config.toml
n_layer = 22
d_model = 256
n_head = 6
n_kv_head = 2
head_dim = 64
d_mlp = 704
vocab_size = 4096
activation = "swiglu"
norm = "rmsnorm"
norm_place = "pre"
norm_eps = 1e-05
positions = "rope"
rope_base = 10000.0
rope_fraction = 0.75
qk_norm = false
attn_scale = 0.125
bias = "none"
tie_embeddings = false
parallel_block = false
init = "uniform"
init_std_qkv = 0.0306
init_std_o = 0.0
init_std_up = 0.0306
init_std_down = 0.0
optimizer = "muon_variant"
lr = 0.0055
lr_mult_o = 1.04
beta1 = 0.9
lr_head = 0.00738
grad_clip = 0.5
warmup_steps = 200
schedule = "wsd"
decay_fraction = 0.882
decay_shape = "pow"
final_lr_fraction = 0.0
batch_tokens = 32768
seq_len = 1024
doc_mask = false
train_tokens = 301200000
steps = 9192
dataset = "wikipedia_en"
MLP neurons of a small language model. Each row is named by its layer, matrix (down: output weights) and neuron, and shows model dimensions 80-207. Each number is 128 + 32 x the weight over its row's rms, rounded and kept within 0 to 255. Numbers have three digits each. A neuron's up and down rows have the sign that makes its largest values positive.
Before each neuron's rows, "raises" lists the tokens whose logits its output raises most directly, leaving later layers aside.

raises: "a.", "a,", "as,", "án", "ars"
L18.down474:147095084137139096133115141115133093128121100130160135083081154138157127176127136192090152117179073150121187125082127132051135161078167091098138149143104130215122183188146084179099197134128157132181109112092128100154160100131118165116127096099113139055075132127137120145181095098163081138153106130092161135113161089108147108165144180130080126120130140090133171125125127155082087151132

raises: "ability", "able", "ably", "ab", "ful"
L18.down18:097087079076095116129177101082157169136147088121114158143119167116035169161128129122099148159135120168130142159141084165184103121139146200137183142098132096160161117102148104186189169151154120095091113050080102134107106155070145127207206130134094158126134110120141214153135103085093135163094103137147093098135085129114133157119162101132118134134138160108120120160128101109089105089154

raises: "oint", "ourn", "ointed", "ournal", "ury"
L11.down46:140035153163121145163208161090133119131111106177102160136130119103167154129142178117211076099089129133143165078158157149132110096088109138144114124154137070142107168156193111139103100158103148098140111096114128175105111160102155118118103122114108176115117117065168099131095094145093142117102076145118137150072114145124074195132146153083149113117149155165122114108168123132104135109144

raises: "ual", "pen", "ually", "e,", "per"
L5.down517:101203080176102163116131105111119136144173189164100192139126160104128119120082091149105108083122123106091114170131090102136145116098145089129140118197149122098136132134149139172152100113160138180170057169108132179140142127193134160141082144101154104084135148177100094191150122089156120031178155140145186173139144061093118139086164072125150105151135148164147126151172128144108152138118

raises: "ement", "ime", "ive,", "ive", "eball"
L3.down554:109133133149061183186144165153190134116137119146141105103181168180117130095127123166122136135195144121161089085158197171140088142097114150179116167110085106147102163169050156076196098132139125085113110108156117152111088086119118124150141129110141149134095106087142128173143051131110125153107107150178110109108085161144132020125113110175091145134104095103171094210143151154101136149086

raises: "ck", "wn", "tt", "ll", "ss"
L2.down620:162225111120133115180170073101096160147125165160119130083168121156107096195120132145158148157066123135125127138125134145139084092103124209089132131046138110106153108117128131109120127093109052095134132086126130087142157127115065137142133111143084132116122117232147137128088082030073117185094132107205068139098105136146116130084106108116157089134108147128118129111084060192099170084092

raises: "ased", "ases", "ments", "asing", "cted"
L6.down73:125156115122063169078091102113171139180120167139183117114086141092131164140137120129188125098083095168141064135157147156124124094070123148155103175159131142131149163107101153105176113182062167122100148133156106129108098089148153119104152120065081135149070123185139106087119057114058152093147121158079105089116139093094082095136116126124219147158129166185122101138094091157124155156158

raises: ":", " :", "\"", "'", "ff"
L19.down486:125104076154192115186062160114121127123142153105080154121120133133103136097121125101114176073120104081108091139148166145110093081174116093163153106154096193152093222208084128163159168084087164143082137114123097127146131106128108179118130116102149121121193118120139126088152090112155102097159126113133081102147093170095096153153128148158130061069146140130145125126137146191140145106148

raises: " their", " the", " his", " its", " a"
L19.down370:172124172107104146089137102107104165134144117146204068142122121128131167153090141114125121101212161106167130177143101158109096085197095139184102116126126165136155116060069137089117080139144122127130113096137125151149116129144148142108177152138132184137126079135093146126177110131113206255140106115095164129135144113131146088150102119088069144123141117148094193121118167170098109109095